config.yaml
n_head: 2
init_std_down: 0.00571
decay_fraction: 1.0
steps: 6095
MLP neurons of a small language model. Each row is named by its layer, matrix (gate and up: input weights) and neuron, and shows model dimensions 48-143. Each number is 128 + 24 x the weight over its row's rms, rounded and kept within 0 to 255. Numbers have three digits each. A neuron's up and down rows have the sign that makes its largest values positive.
After each neuron's rows, "fires after" lists the tokens most often just before its 100 highest values on Wikipedia text that the model never trained on.

L17.gate349:154067138110177093109150165109123151130090137125158118122115136125120106137130136159143193111147100126121137121102177111121143099119122111107129133113138088129106133119116135135146106107107129097155143146048147172115115145094134120123149150135092155130099156134126141136188119110126097147
L17.up349:114133146119146142141122131150124142101180122125140069162142131134115116136174106129156105071143101137130149091149131108106164076121152123094148130130161147144092109154129159121091091119082115134095124151112083151105130158123110162134139133107120097109137132118085159174144126132148155133
fires after: " Le", "em", "i", "ord", "cc", "ra"

L14.gate61:102161147101133147165113098123129107138119092142096145172117098138190122175089145123093162128127088119152122132137147138151104124097110088174138172157058128198118099150138150075146111119152122145113167145144104122103131137144132130110146131152092136131138101102128141170125149089171133111
L14.up61:086130160079122149134189126130152126132141087142113115172110103145163138145099108112131157119111073137135186118145123142126128150094116108141132140165120125165125129145085131119146104080133135132099160153123103087121108132168136155129152129141097137091139089104104137117106170095161112061
fires after: "ce", " Cl", "ro", " S", "as"

L19.gate46:077145120086179152103166133112152155117109106173156139120155130117172144106144140131118108179106134162125135129153113079148096113150115158114149124140125154127100125115149108101139119146129125165128166150115114113110111156117132129119108120131093139112121147114165152117122126051114142088
L19.up46:134156150104125135105127131130107141104133147162077109165145115144120109114102091142101130137164102115126130140107142156160092137097167149130130092116135150113095128172098137102131159100125163144168124151174142111149141146105150130164119146097123161120116089090119095076146155119104154139
fires after: " I", " E", "u", "i", " G", "y"

L14.gate130:168149139094118128143144099121143073128108097106140178128132095155119107128146097141143123157131130105145145109126126138156134129127067117117073133149153111150164127116143129071129156114146140094144178124097176107118116115096093125090139126163148103129132128107136102115130148145115120154
L14.up130:119152140115145114148084140130176136085149108140142143113112148118123099113122110115114158144115140106121110141104190139062120157141128125155124169137086138132127083155111125154174109157149130155139100112192138159145105143104140093135115132114118140126103131075104133152155132135148138115
fires after: " d", " in", " D", " des", "es", " con"

L17.gate139:156181144109122091143128105110128139141137130111097139114122111122146094155131115080145123105089067132138123124116138105119136130136116096098115117126138108132130134129143128171151095155135116141102152159107130176134138136139122134141151081185136140148130140148148132134183121129197121153
L17.up139:100153092125152126133133104146141143111113144089105136142108080098102105129138118128141100141095097117108159134143151135118143138174151118114102104143151126116107114153113145133148145165112138146115160090148140169119142078161138115122116122158131130156098125133133145108145126184149128167
fires after: " (", " –", " p", " |", " part", " of"

L13.gate388:147182136123152082113141142102129136124160140120135113125176108114158104141148195108095140130090116118136118136093099116169116102123105110151157123128108142155119131116091114111149171120104106138102170123152136136130160131167099131090134107132096143116130091147104141127138114120112156124
L13.up388:151097141158167110095101101124131145135146138123163125092117159151102090118121099116155180145085141127114107152081133079145132142102106140115179096145135143145125147134100134123125111126131120082101156088152110164094129143076153155121106115159138114141119130101110146136174132152140089098
fires after: " A", " P", " p", "ort", " N"

L4.gate339:113163176144119126164139097093114146137114127126160170079095120118166104118128127148096139148085158125151149168136150106189109097127130121153120138149125143191134121154120102128117119146114097102113151135146130150156126122130124112097137124113119179099119149102161155149134145153148161148
L4.up339:163137163087110162174160121132142097097127098104162144112088107145128122139114133144110129113121122152164102146143154156165131116067121117114120140141095160156131131137100112162119142179086112106102165133127157144116130118148119128112121139131111159075133087105150124169133115156102108113
fires after: "et", " R", " f", "t", " s", "v"

L18.gate185:111158141102168138098147146102125147101148118110137134126153152095138113161135132133103132132114115111150141168123128128175076109123123128146119128140112135152117128122108091110107130140113136114117201113137137122104155123136141148083123133154124167103121149116174140093129156148106081132
L18.up185:088158167093174146083127136118130158105145148165140158142117113115126121150108136132106100101155120125158142126157131149173075139131122104122137103142106142171149107112103126167115086127155147072133145153128098132116128105168151158105152151127121121127136152129140105124160123099119150168
fires after: " R", " A", " J", " E", " G"

L14.gate90:094192137100107095132124185102093125098099087138108078131162109113161105175141177137121110162125163127108122135136112160146140166139131128125129117157137149138092144103105133129122122106098124170124164128146126150101130107155128150129135093140100154088162138103166144143126126117121155123
L14.up90:142126129137083106110131139120160143125120121123086087165105151125114142104151117066177124089126155100161153159161141124114133128106175119133117142127092131123124144118155166122122142132127140101148145119084129087121132137131118111137153099140151098166083121120145112134132167122130074150
fires after: "he", " b", " B", "eb", " th"

L20.gate415:098121123119131111151135145102107078102125110082148145160166101130125114097159146130159165140119120108176133127128127162131122082117147112128156101144153088152111129155195146113130154134100137095156079114137146146112160107124131120136126123099102150145120164144124094134126126096158136149
L20.up415:129103131123143156132154148147143126151126109148090172069105098199132106186126086138122160099145105119137116144132140131131105131109144124116135163115149107133175149144126107103118158137099106130091086164141121133107115148148145107127108128102141105138137105155134129107163117132112152109
fires after: "ist", "ar", "t", "ord", "it", "em"

L13.gate399:127112160112128103145167107125100161141123103114119118142150177110157096136143176131096135117095140110126151149140133124146173138093176148122150113141149092137107154113123156110094133152115127153111137100134140146119173098118125152115152092065101133145089156137159117170168140151149100086
L13.up399:134138138081125114144094144138120133134107093149107102095117109148131112143149145127142147124144109124136159127114129158128146128079160130161133153141125139133134135111156153144106164093132150123107170127100082091090131124182122132127143080106104138137081088153141146142128125168124084105
fires after: "l", " b", " B", "ild", "h", "id"

L14.gate400:118149137128128085100164100111139111160065147106112070126127064140122127118119138127130108173136134123137113136106117088124114138127145130147133086147140151148087157104116140101118157147093102159165164118075155137117125112125107152124145107167111147102124092088112114120151156094160102167
L14.up400:130135132139135104129108139099139137088118165138114068130098117093136132117093145111116137128141142132114138154118177097106126096147138087168156178130070134160156152082138134122121103139145132122106123139074122100126145151132126118135150131169147125180111167097150146120140150199146123163
fires after: " 2", "f", " W", "S", " S", " th"

L16.gate127:148117176131126078134079118094137094115084117118111136134110108165129119120127147146120121164123141126109104134131134125146134129110128069126102143158133067162142114157132152089122160179105121137115157121142157136112136121141117123126151119131101129108108192122111101133191133089125095152
L16.up127:115129126122138131144126139121158167109130136114144150147119105119109140107112126105135120106162130108118124114139187131138121158147140100127104139147136151105102076162147175158123116145137121128157139151127114148150137160096122098095120139134121140092143081096151172128195108085126136117
fires after: " t", " des", " sp", " ro", " d"

L12.gate267:155140130138115131110146105107103117152134123125152151136160115111136118158099104152132153189110117110152138191091077111111122111112135142105115152124138142129114169113139089120137143174147138119123137141118147132105151120129182114126126085099116171134149189120146117136110128164154150125
L12.up267:135078113191137117113122103146121118143122177127160151143141130125091130121117121116155133174114141102120129146122100138120130123115162161134116121120129128109162202137149106104146130162150168116130106096102149121088143091092179144116120082096121135154145159147126109139109128161160098111
fires after: "ep", "p", "port", "f", "n"

L17.gate179:141113130094150116110153129101114126138158125180079087112134156142142124160103112136136141083125098132171132102110156095119155099108132090143150102157160135171095103127139168137127128121119123134111162151121122171133117155113126104100139154127092142092070160137128148127136110126138124130
L17.up179:104103133159124125180106137138168117152134155115121130150108146142135127177168118128161113122149148100129157150118130154106098135125163103130147140139146092167093106126146125135076120115062136126166117112135113137164107108061137185139116114125099152131123162093126103149121112139148126137
fires after: "le", " Le", "ce", "ra"

L13.gate46:105154131147169107118123123099126126076122158159168146113136122118199094142129150110099130165120109081125141125090123115127127108100100112107140094148125108136133140132117129155157116146122093122136142124160154168120129133136136140081146139116121137093160146145141156174177115139109091132
L13.up46:117127123144168104103140133136148102085138168151180155122136122157174117148146136083148142161124124103108121127137118123136092081130090153098167111111118118119122127142132115148145122132122088133139108111164144173129136154142088145107113177112143123103125135169121162159212102154101123099
fires after: " P", " p", " M", "res", "c", "p"

L12.gate442:132184122084119143090112134089092122086099143142137126125139088101191112135112160114101112118118135111140171128131116085145122117137096111067119157165082120141123104076134162106125150130103117144128136116132114168148170111139152128125155169154140117134186114129110162128169127121123132137
L12.up442:087132102089132149079138125127144138077109126156088101158113105120140128138144165121126104122121124092107180141125102124139114171121099146095150134132095161136140127104123143096142119094114126177129109137140111160140125131161169126126117142163148136171152100099093132160151112112132105118
fires after: " d", " A", "A", " D", ",", "ed"

L17.gate224:120149147141186090133101106130134082091118128134098115153145092134137087157110169123138151188127114103111119133108130132161131121161157121165081122155126097156115098122146137133137103138099113100088171128136146137120140126132124134128146133153098151119149160131126144164108099107131093136
L17.up224:137120173123174081120085118121110113108150153126132118164118073102148109147112111149107118199120128121137120118089115125189100127173165147171094122162132148129142111127142110112091132148123113105111136105134172140104125147114113089092149154135091149107104110138134127115152092114148142104
fires after: " O", " Sp", " d", " f", "ra", " sp"

L17.gate138:130162147106140132102157108089115147156109124151106143153152085158149096154151132114114140104163136127128108103135121094173091123179144067136160132147133158156110153144065127144159138170113135126146146141132139158111110105110121142088119159120102143182142136119132168126156163118180151109
L17.up138:108149122138167127137120134101128141139172103142119132147121100094114109118159112097145123156095133096162128142105128127140089144164105083113118135132114133189139123144127109146082115124146125070154181124120140147129144118116151114123134122167135127065131105119161144100166128145135118142
fires after: " J", " P", " p", " R", " L"

L13.gate15:142139166111120129120150113098165142148142132109106059097124089149152080133115144135173106145155133120150155112122145114136094162156137097085118090155119127155090135124136131078136170173103100132133169168091155143115127125108130139127144075150136117116116114124164171132144172133159111121
L13.up15:145118165097113083109132119119136125133134105125102071132132149129139104132157154132154098118162152145099119121117109108142133144143119126104090123138116123129101157096164153113108103180136130138138169148081126144086145104132102149134123068154126114134111142117143120140115159160143103111
fires after: " th", "ir", " 2", " 3", " Th", "r"

L14.gate53:158157144136161136139160127102087120120119114124086134116074150149149115122150115155103155128128108099151138098078131096138146118110103083123144110128138145132091138132131109098124149123138085115100204126144154127150163117094131116107120087139111153113111131155142145106136097134124144160
L14.up53:141124141176130124128158107130133127135123111085113112148108147192155129167179109153141135123154103155147119102110124086172126106110102102160182119106126145125117106109127103134087161112144116144100115119108099103113175112140111151132117120137122082168098132144141137114118127160130122094
fires after: " St", " R", "ag", " c", " C", "fer"

L20.gate48:130138166118106147133119108123098109116114115159107099140113147129160111150120138126162144156100124142149172090098141121145130121127112097122110065122123097182087131103143140126059144122120117096134164105133157108136165152125139129125158084147165123124126092118158143115139134116112109139
L20.up48:120157159113139131160137140130112132092123096148108151121141122157124109111142064151111163106104113126102141147099126124162114185116104173164122131119132086138112155139128166166126140125097142099139105138176156141127134135116136111129160110142130173136164131159117112130150080111150137116
fires after: " g", " to", " G", " W", " be", " k"

L14.gate284:135177085136149137131152144123132137121131118158123094176147087098154125151145126094117116118129105121180164151101115128118111136109096114089122153140124129132094097074082150127142177135059096135092207157159127135120138113141182142102159137147124113139136117121124154134143145122147143129
L14.up284:147144103102148130150109141126095117130127126129088134098145107142156084150138108127142138140133111147126124132114093114150103094155079103075130174136091134129116142106143097120134138107121111144126152119123148157123134109165151142114123141158165135092137114132125160114135128094146118141
fires after: " A", " P", "A", " W", "W"

L18.gate326:138150135150127161140104135119120101161139137110091136141128105113167061135147143139095126136138132120183146120102141100124080097121101134107115147145097144143133146109086105135154127104132134141131166155100138154106166123122155160121147118085111115129130127121166152104188147106131112129
L18.up326:116155154082106133090139137119175156108174134115102130147139135169147112166148166132107125127115141105137135159142163115116077127106147161157142160105127133121123094119119095128155125125131142168133136157082100130118161105116105161163130114087102138134088097138127063148191112069146138087
fires after: " R", " b", "merican", " C", " m", "est"

L19.gate170:157156117154135079120146094116097162107096120100089141123146094152159113163132136153127151098126136109140173129103105107163113144117134096089107116102132136167089168124118121153168136147148125143106161135099147134108139125129144144144128131097090141104082180131154178125120156151138099161
L19.up170:128129143188087140127150129129160085150101127163120073103149144158130139127125119146172119107119148176127126099129154166174093119129141147095173140125150121159085117153110122129076165127116117086148125124111115135171134076096115159114102133119121108137094126152132138111146136115111144151
fires after: "amp", " C", " Ch", " ch", "ri", "ag"

L20.gate378:128130152154149115123135128113115120145106170165107130098115133107131100104128096170134156117147164094087146138089128134123128119117071086118147110146128107172108152203171154166109107125129112134109166114113105135089104142122155113128123139131111118127136139099143158139176157112146080136
L20.up378:117128150180127123130111154129155087145098130134148173101135135143125120129110118126135088125169128120104111120158130097123097137094147149112129152110101128105130167176133105158134136151149128121156091122144151140126097115096143119096121154103096132103152128123104146141113125143127152138
fires after: "st", "it", "ent", "t", "ort", "at"

L3.gate36:111151153148151086146104136081109117124129118117114106117126135153143070148095122150106144113128105089154147119100118166169144175103126116134139149133126136175068135156091127114124136129157118137124126124105148127115139134114136148122184118110099164115111173119137174179141151147116107143
L3.up36:127145128162149102113087115106142137161103119137114092116140132161087072114155139172134166137143126113122188129089155142118172153109100098117132156133102153171086142131063163119147173130122128157120144136159169124134134118111126142131115129113107143122135150100098196145134175149133105131
fires after: "ag", "eb", "amp", "ic"

L16.gate376:118167155114124098138148096109130135143135127106105113121128112132157119152161147160099123112105118132168155136103119127173128124132130100148107098149103114173118093098142130098084150123069116100126136126128143131147162125150081157099138106129118143099119119137173127110150093105153112123
L16.up376:125137154107097148124132154125075136141159119116087138069187152090144124101151102132154115140132142110158097100133094128139119171138158127118073105142153144115115122115148118133127127135067146116140125135134167127117132156140125098110144112132120114106150094145170132094141140080121117090
fires after: " G", " B", " b", " g", "G"

L5.gate56:114121125167158104135151142090134142141127111130145134143099068123161084173129119158107138147113093128152128170142153095147107108188100136134142150141152106144088134115161109122148118077117120143137113160092125149140121107116141084132167140121091128100145175135140117118162173098135155127
L5.up56:124148149137121080117148179107144123130103111105097122083138103176128093140151101164147136129160153159133137116143148102105120136124110158082113125106124125103150141117131100171179132101098086156155132132108121097137098098133110091146144096139120152092130116073115122127142138129119155104
fires after: "i", "am", "er", " S"

L16.gate178:119165124095107114116106103093137157109123113105129132110162125111172089141150128138125150089136099125165112143112126130186134140094138116141158116123112122128101120159121125131136103134136138126136139158121094133117136122140113162120148098086107073116138157134167158126137120086101129136
L16.up178:135155144129106123108130131131153095176116152136118189129119144135113124099181141149167096099097086125113122093125105162157119135137123120103151092127115145133147151117206110144111114113134130073127148117152133143134122105098063127147119096195157117103089131135097164115137118141090112120
fires after: " C", "oun", " c", " T", "T", " t"

L15.gate130:127132148135123146122116150095116096112140115112093129121113130162144118125156150138097105100133167117123132102122123108164115140120154112086104144186114172136075104092102104107131139151137152123105182145117156111134141100130162102121115152140107128091087125130115113076164150124135095152
L15.up130:105124171129137118114137088117140162104089094151128146181111142113167151124105134110129176100171177112150150154139114064083111130096172139122134143125125116114144131120088108152168077086126117117103110120091135125129133118167110130126113127120098144112132103134104152149156154122118119134
fires after: " R", " New", " F", "est", " J"

L14.gate207:152131136138134117129132097113079102171118101101159112090121149146147104114105135127147108123131145130130122151109130096184134134119079094145110165131137119163088167197163114140103104129126112116144125129131135171103130098128107084131153119102117096126123163138156170169117118146171119134
L14.up207:110098149165113097146145142148141156148109120104147148083135109136150128130117133115112161113136118151143135074143153162136106113130145139085150100096139074116149164130147123105134123137126129161156082137103157153139142146087109164119160084055096126129120128116121087110153132125152157128
fires after: "et", " f", "ru", "t", "it", "j"

L17.gate136:112145146134095126151148093118145122125102128112116139134127142124105177184142148145159169155112164131137109125131147158103124110096112109100159109177164153131105118164130139097083159119092084138158162135133135125116123099130110158137122129108098160108118115107108120114193103145165133125
L17.up136:125107125130134159113098140133145101140098122156168158111144088101110110116112137158129125086162105125118146114144135172102143130115099121120158110150128127098126148143064126112151175129142129128079107157149164109158101118184127118119137149084138150140158141114087128074139076130102166129
fires after: "an", " M", "m", "a", "em", " m"

L18.gate386:129145152073111115127135094111109110138107119125090128117129127118200115090134156116118125130113077120127156162116110084156123145144137097127132165125074127154105068129153150128144116125073125132136178170167130132098134114126155103122141153154141128116147113125185134115129113067132118147
L18.up386:109144130088152105157091109142129133105105128150096118111147174143117081098097076123114139147147108168078169121101149159119107140098117161135149103127109093130109119145139118118123139087122108123151105149125142176159152104120128195142146158094117104129111113154082119132155088118136151108
fires after: " T", " Th", " G", "at", "h", "y"

L20.gate94:120145094131136110120163114111123109090159176134124146174118109140170142160143115148148149129139100113158132169150129120135131099095125085089138109132114120126168057136098134108136123144131142091091108156093109138131144111091150146100106126152144098139121159164100179121113137149121109107
L20.up94:148165154121098099129098151126123127131097142114131176127143128143152149071090162125097155115119081128134132092137099091129171119156159108143133122084122159085162154131117173138196157062161144081046100130126163142142093119143121128136115108127136122123141091156136120151140128090136135108
fires after: "==", "\n", "-"

L13.gate40:110130135102147160116180154117114132143099175125093099130101104129129150202147108142143121143085096108137187141106113113102109138116152133120117147145178158122077124081088165161126138139097137122123191193153118124157114136128147126135134095127137142104138125170126150106107139105141135128
L13.up40:127124120123144138141141157137133141119151134148136144075159111125133135144134093107121127109097131134177095100151121103114125144115154120069125135166133126104172142135103065136118141091111126131102135144172166140129125155138129139096108111139113128096132112154069105095148143109123134112
fires after: " M", " P", " A", " Ch", "h", " K"

L12.gate3:127202145102129142117169137090161112129112133112135166125127151130181103130125173135112106154101122092170103128107129151122086112139102150149126144142137127149129117069122110127124147142104135115108154124140145121143123129158089158125119164116125147105139148105119136129121110133138141158
L12.up3:128127119101125129104147118111111109142119146119167148118112117145127125152146125141101103128110125082134101121121200128176070131125149162092115110121137109125181166101141128116138142128090142131126118135142159095188144113139098184111134132116098131097112121101106131153109147072135132126
fires after: "S", " C", "R", "A", " P", " S"

L15.gate220:115135097111148110123116127104141129148172124134115147138166099110150105137165116118106169155087122085113155133128135147116116122150103081133140067129093135123123129148124178139156136140086104114090146114121118169147131122110123140123164105160099134094164114131119185116160125112185165106
L15.up220:122149135105133082105103117131094140126171134169108181107168126119093165128138118150066103122107102128119150133141147156114124109141174098143118101123141156129141118164146171122187127107111132113123150145165145134153120137134119106113127067155148136118137094124108161125146137125184148087
fires after: " |", " m", "(", " ", " (", ";"

L3.gate335:127148122167181125134141093104134156108130114153118141081086102080115095141105121135127123117095178100145133090108146137082116093132111120103131156152125093176107139135118134095094151120135134127126102147124132125107133135129141135112144120101142166130101171170153158124137122124096143154
L3.up335:127145113121133098131143159145104113144134148118132111143145131162142157153117129125141128134163143145138129124175102094100110086166130127082099181161121128095118115119119128154067101123139109144137134111127144113144112175087146077151113155104112148127134116091104135089108098159128105132
fires after: "u", "ru", "it", " G", "i", " M"

L11.gate251:128179115100138138112183110104120119097076106125076158107101128165191094151114116116132170133150130141166164140108123138148099130089124110102163150118140127145121129087103121110137138145139106146120186146086107120135145140131136115122160110092098126155128152107148124135112132145144142152
L11.up251:130170139118132126140130119135130156097109071140098139171150137151142122145120092117144146070135106150153153110140096147132123105084141133112162128094143136131144136168117082143150120114141111138128143136102108142115130143110123130137131136064148089112120133143161176178124131137077194145
fires after: "ag", " C", " Cl", " Ch", " W"

L15.gate8:111116134137119109118128119103105138170148132146115129094125102111131095133138117147130079146094144107144144121114155163133102112089122121084107102154133154146094100135107154136116189152091148080083157109165124138148195141090180102105124119106118166105128170110166122106140113161139115171
L15.up8:139137141116135077148122138109100095148133147110091102103129106126164126137163125138135143157109154130132108098129138113103117122075118137076116119142143170110122118124122121113173170167086104113126159115159144143170188136103106137120112130158124140084144099121130117067129164115119122110
fires after: " to", " on", " in", " of", " n", " |"

L14.gate414:125130137137133154145113113112114156105086119126129147105150097130153086139127139101075148099120134129165075116080159143198142143127116104150130141166098117168093152114101143124124139108097101120135138147121137149099150103099122170122152139126086138151141156166127174094143156127137139142
L14.up414:143174108147108138169110147111120100114121122147140117075145150107153089115148113118151123119092140120136160143077118137116116102136122075118176157163135147164140101135127094168116125131135127150088132125151107114088117167072154081130117125156126123159127152093092160104143098127132185108
fires after: " R", " d", "d", " D", " S", " P"

L12.gate429:141127150117142116142165139126120123177109111148107120129134114139128123142106140124136133141136120135124116140125130108147135091113137113111113073129109144148096143120149110115075141192055116148124187140101127106098113109118123085141155125130121196065113127110161182078167100153128130108
L12.up429:130127134148145127128156134123160099127150158133075158109127085138146106149143092121131134125116115090158108123110098144118096137125135116092105130136121150121123118118151100136160133133095151099096155124164136169100114090132132107134134136165134141114127079110148162125110109122107101108
fires after: " in", " on", " e", " f", " r", " In"

L13.gate4:122101105109157107137141145098128130096125119146139095079104094088120116111118189183132128126087116135138167095149152151092135112131093120104114115134102146117083148162105149111132144133110102122147099119150168133153127140105127132126131097115113149142158152165140151097135137104150145120
L13.up4:148117100148167101120129155132068106121124203114149175096159139097125126137112152139153110125102139143122138123110102108115125060149136132071150109118117098101178151106138108119124149151083130095135111165118130144128137125124115105093140102114142148141156143161105132142183106126151167101
fires after: " m", "p", " ", " im", "m", "c"

L3.gate199:104100165092113136181164099091155153095135081129171138116137125110143090161099109146106164119144124116144120158132129129163131102132119145126091128115098127163092197130136091083127131150071100124123163111113149153129119125107111129132161127147109155126151123115111131135185098097092145111
L3.up199:172093160123114133160175110120157123118145105139143146133106096119107095126118115181147163096118131133132122122135115160130125121146095161145095097137113150136119161126122107132115137152111137120124136150122103181136109066088107115141141115132113169162122112115143111102161134123117146159
fires after: "et", " R", " f", " s", " des", "t"

L21.gate369:111138147120169153135156131109138107107144114099106088106155138121181082141143125149135129156085097104157131125099187129145138157151137115093107131148123130170100061111153121147119139123102155166128111113166140145116146141111107157111152187141113161086111134096095107161138135119115174072
L21.up369:138126123108152146127163135126154114106145117132096103106114145112104147118118131129139119123154140110176136146125129134149152105108075110130134068120125124128147092128099166141145083111143147138154143131143155162096134167078133112139167106160135120137156165145134113131137130145105193144
fires after: " O", " a", " A", " U"

L19.gate395:116149182127163109110130148098096121120131117145159161091133102142094115112138154137150138150120151118162140124079139132140133088098145120100125138146103125164106138116140085125137138186117122124128180109106112132080115113085133166113122074151117191140146159109128138123111104154141114133
L19.up395:132128127101183106135139130162124157105141131117132165109169152096124085131144113151127156175137073154120134154130133097126168117132124138107127148134103120074137136107111115143117118094143086161137113133105115130124127117061129153127096120103108119148147146141119081134121116125145137161
fires after: " p", "r", "v", " P", "p", "n"

L7.gate438:140181131133128128176120138121139069108101132124095128112126079151170094138117133141131142121086154127146130100092142131204119128134091123131157152148105127140108112126117130149080124158115103117110130142093115086140134138078154134144130097141115174118144133140163175143131152120115146152
L7.up438:136179115129158121200139107144154111113100120112095124132121093125164115129117123127157106122109139135133148092089126140165127115136121106139134146137104135138111091171098159143105122170105129108110096123072111116140143134088131150147122137159125184133117106131164179135150153150137145171
fires after: " S", " R", " D", "d", " St", " P"

L15.gate234:098138157122133149105128128113129124103136140089117125171154073133150092115140110143115137154137118112123140114095161127199098101156111091107166124142145111150083103134138140132117163132135132112112116180125141120115142152151127143107161113115116144120123117147138104085134144129139105114
L15.up234:156103125128122108084159100120139159177140118108135165131120144108134104147127124159180136115132108128106105133103142145137082147157158112127141129156143116156142132137159103115096139140097119086106138110142121159109145089105141119106112098157075139135108122136161144093116097102119121128
fires after: " g", " G", "ate", " c", " C", "rit"

L4.gate295:093146127151104093134144107084105120139105146147143132111082109142142095149133127131130122117104104095114134167157133120153128111155094133157134148147162107155105132158133124094128142125121126161132117150082147128133155115137148084112145120114088165133159163122130131128135126159131116137
L4.up295:099139109154114123132166115098148134163134100154077131159120119160114130130126112136119138096181128144163122113126112145163117142152122152110156145111107124165136126149100104132126141126131117119163121100119082112089139142153127112141123147161158138137115137108124134147137132153131104132
fires after: "i", "am", "er", " S"

L5.gate14:120195129151131117129147118096149134100133127111096051098079123094129141142123174100140118140081146133124121096048130133133122104128134143103102162147122115161087131080154169141099135117150111139117124163148140080113132125118178159135153096147170169128093143171125161129117134132151098133
L5.up14:145160138141145126134117146110133096142145120152097092110097152091110143144121140112122106131098130148130129115079094124135111072129135145102113155153161140158109084131146140137091102145155125124090135142166153110098076162091159125153169138114154153146113118163126161133099121102119154146
fires after: "u", "ru", "ov", "t", " G"

L18.gate77:145085139150115107119115156084095069118108125131128135114109130103105136113107133144110152159124162186133145127130120123119125089126103143087128119146140097142120130123161134152103159093157112120176144126145168170130140101084138116115170124106124119111147118181135136124147111113160136118
L18.up77:103139108113134177110092139138113129094101126129106126136145132147132135131119093131150148100146139124104130115131182150121119127062114112135135132131119099125124128173097142112153169111110109127074045141171143138107146136173146118104167099129120101102177146119101105108110092164090112124
fires after: "oc", "v", " v", "t", "em", "it"

L12.gate67:081164153086132154116179139152138172139106138138107115133113112135147131134118117142123154156106157110163108150128160122113112131119121123153146136140157134151092086126070086141112138105118158135099122157156106091127132147122162123141102153127130126127136103107115148122121147122132147107
L12.up67:137179140110131139122124132153159175140118107143097078135098107130112151151118093150145139100132135097149121133120122154127109165109135120161100128128106123155138133131113100108134147111118148141145097158130096078169150128163168123163122157167159106199137079063143133110103161116100128117
fires after: " J", " O", "u", " Al", " E", " D"

L7.gate66:122127176129123110138150107094123116126129132117169151095102127090154103149066160126120128126103151096120160150134148096144164108131112122114093138138125102154103130116147089134129134172111116113089133146135187138146116126093109133124160124118072183084130157132142149142143103122130174127
L7.up66:137125161123112093137151094153131091073125151122178164080092110147115120106100173139114134123128157143140128135166136140179163124148082140093076146125078109107127134116142098152131122143126121135133182146162147138132095085119099167131154145125099161075099136133122156165125104122125135113
fires after: "et", " R", " f", "t", " s", "v"

L13.gate356:152140119152158146152131078097123119154136160132153154130138129160175101143115157153095145088111108113099125159121141136201122106113098116140159120152112117153112122145147106098153108130060106109086138109096133171145103116120135120110164136154080136139111134155122158127138088131122146158
L13.up356:147140160143114147121169105142179151125107104101150154110089150143155103108134101167141145115157130121113124151146141150129161122102074169178102153124100112140115137124147057145148123104127139165142135134095123163102095123130106129130121158141078142111120121080131095101167146124111096118
fires after: " r", " R", "ec", " Con", "t", " rec"

L15.gate242:110134134114141117099112148099159104122098137167140141087139083089135115150123146133174130143097150118157149139131119136150113116111119114136119102140145140150110131136071150119121140114098101088210150115173173147186136116098146143126135142088113173150170145080100120128159112118135122139
L15.up242:135135136123124132112129176144122107115126131158177117138140116134101067136111151146177138129162138121159129160151111117074137085127113101146168138132149121142140102141062133167155172124125113126149095143125134129160130094114130115101137184139149142151157142132098119101143101105146159139
fires after: " ", " c", " im", "m", "em"

L21.gate289:169137139119160152154167126113180161100148114146125100120163120131137081165157085107123109171146144082132131130116125175171146111145126107068119121121140142158132117102101131076131106142133107132135079120108139150135101105089104153109081161123120141112141134114118154169103134144126100169
L21.up289:127149138120116104144109148103141164175134136140124129129116163119135155133143160120109162105087066063138108120148120088111128158120170105148135141066122156142161159123111135154159116091158141141113104179131154112158173124106129142123133141140095131114139143147151151157155113110186121123
fires after: " ", "\n", " 4", "|"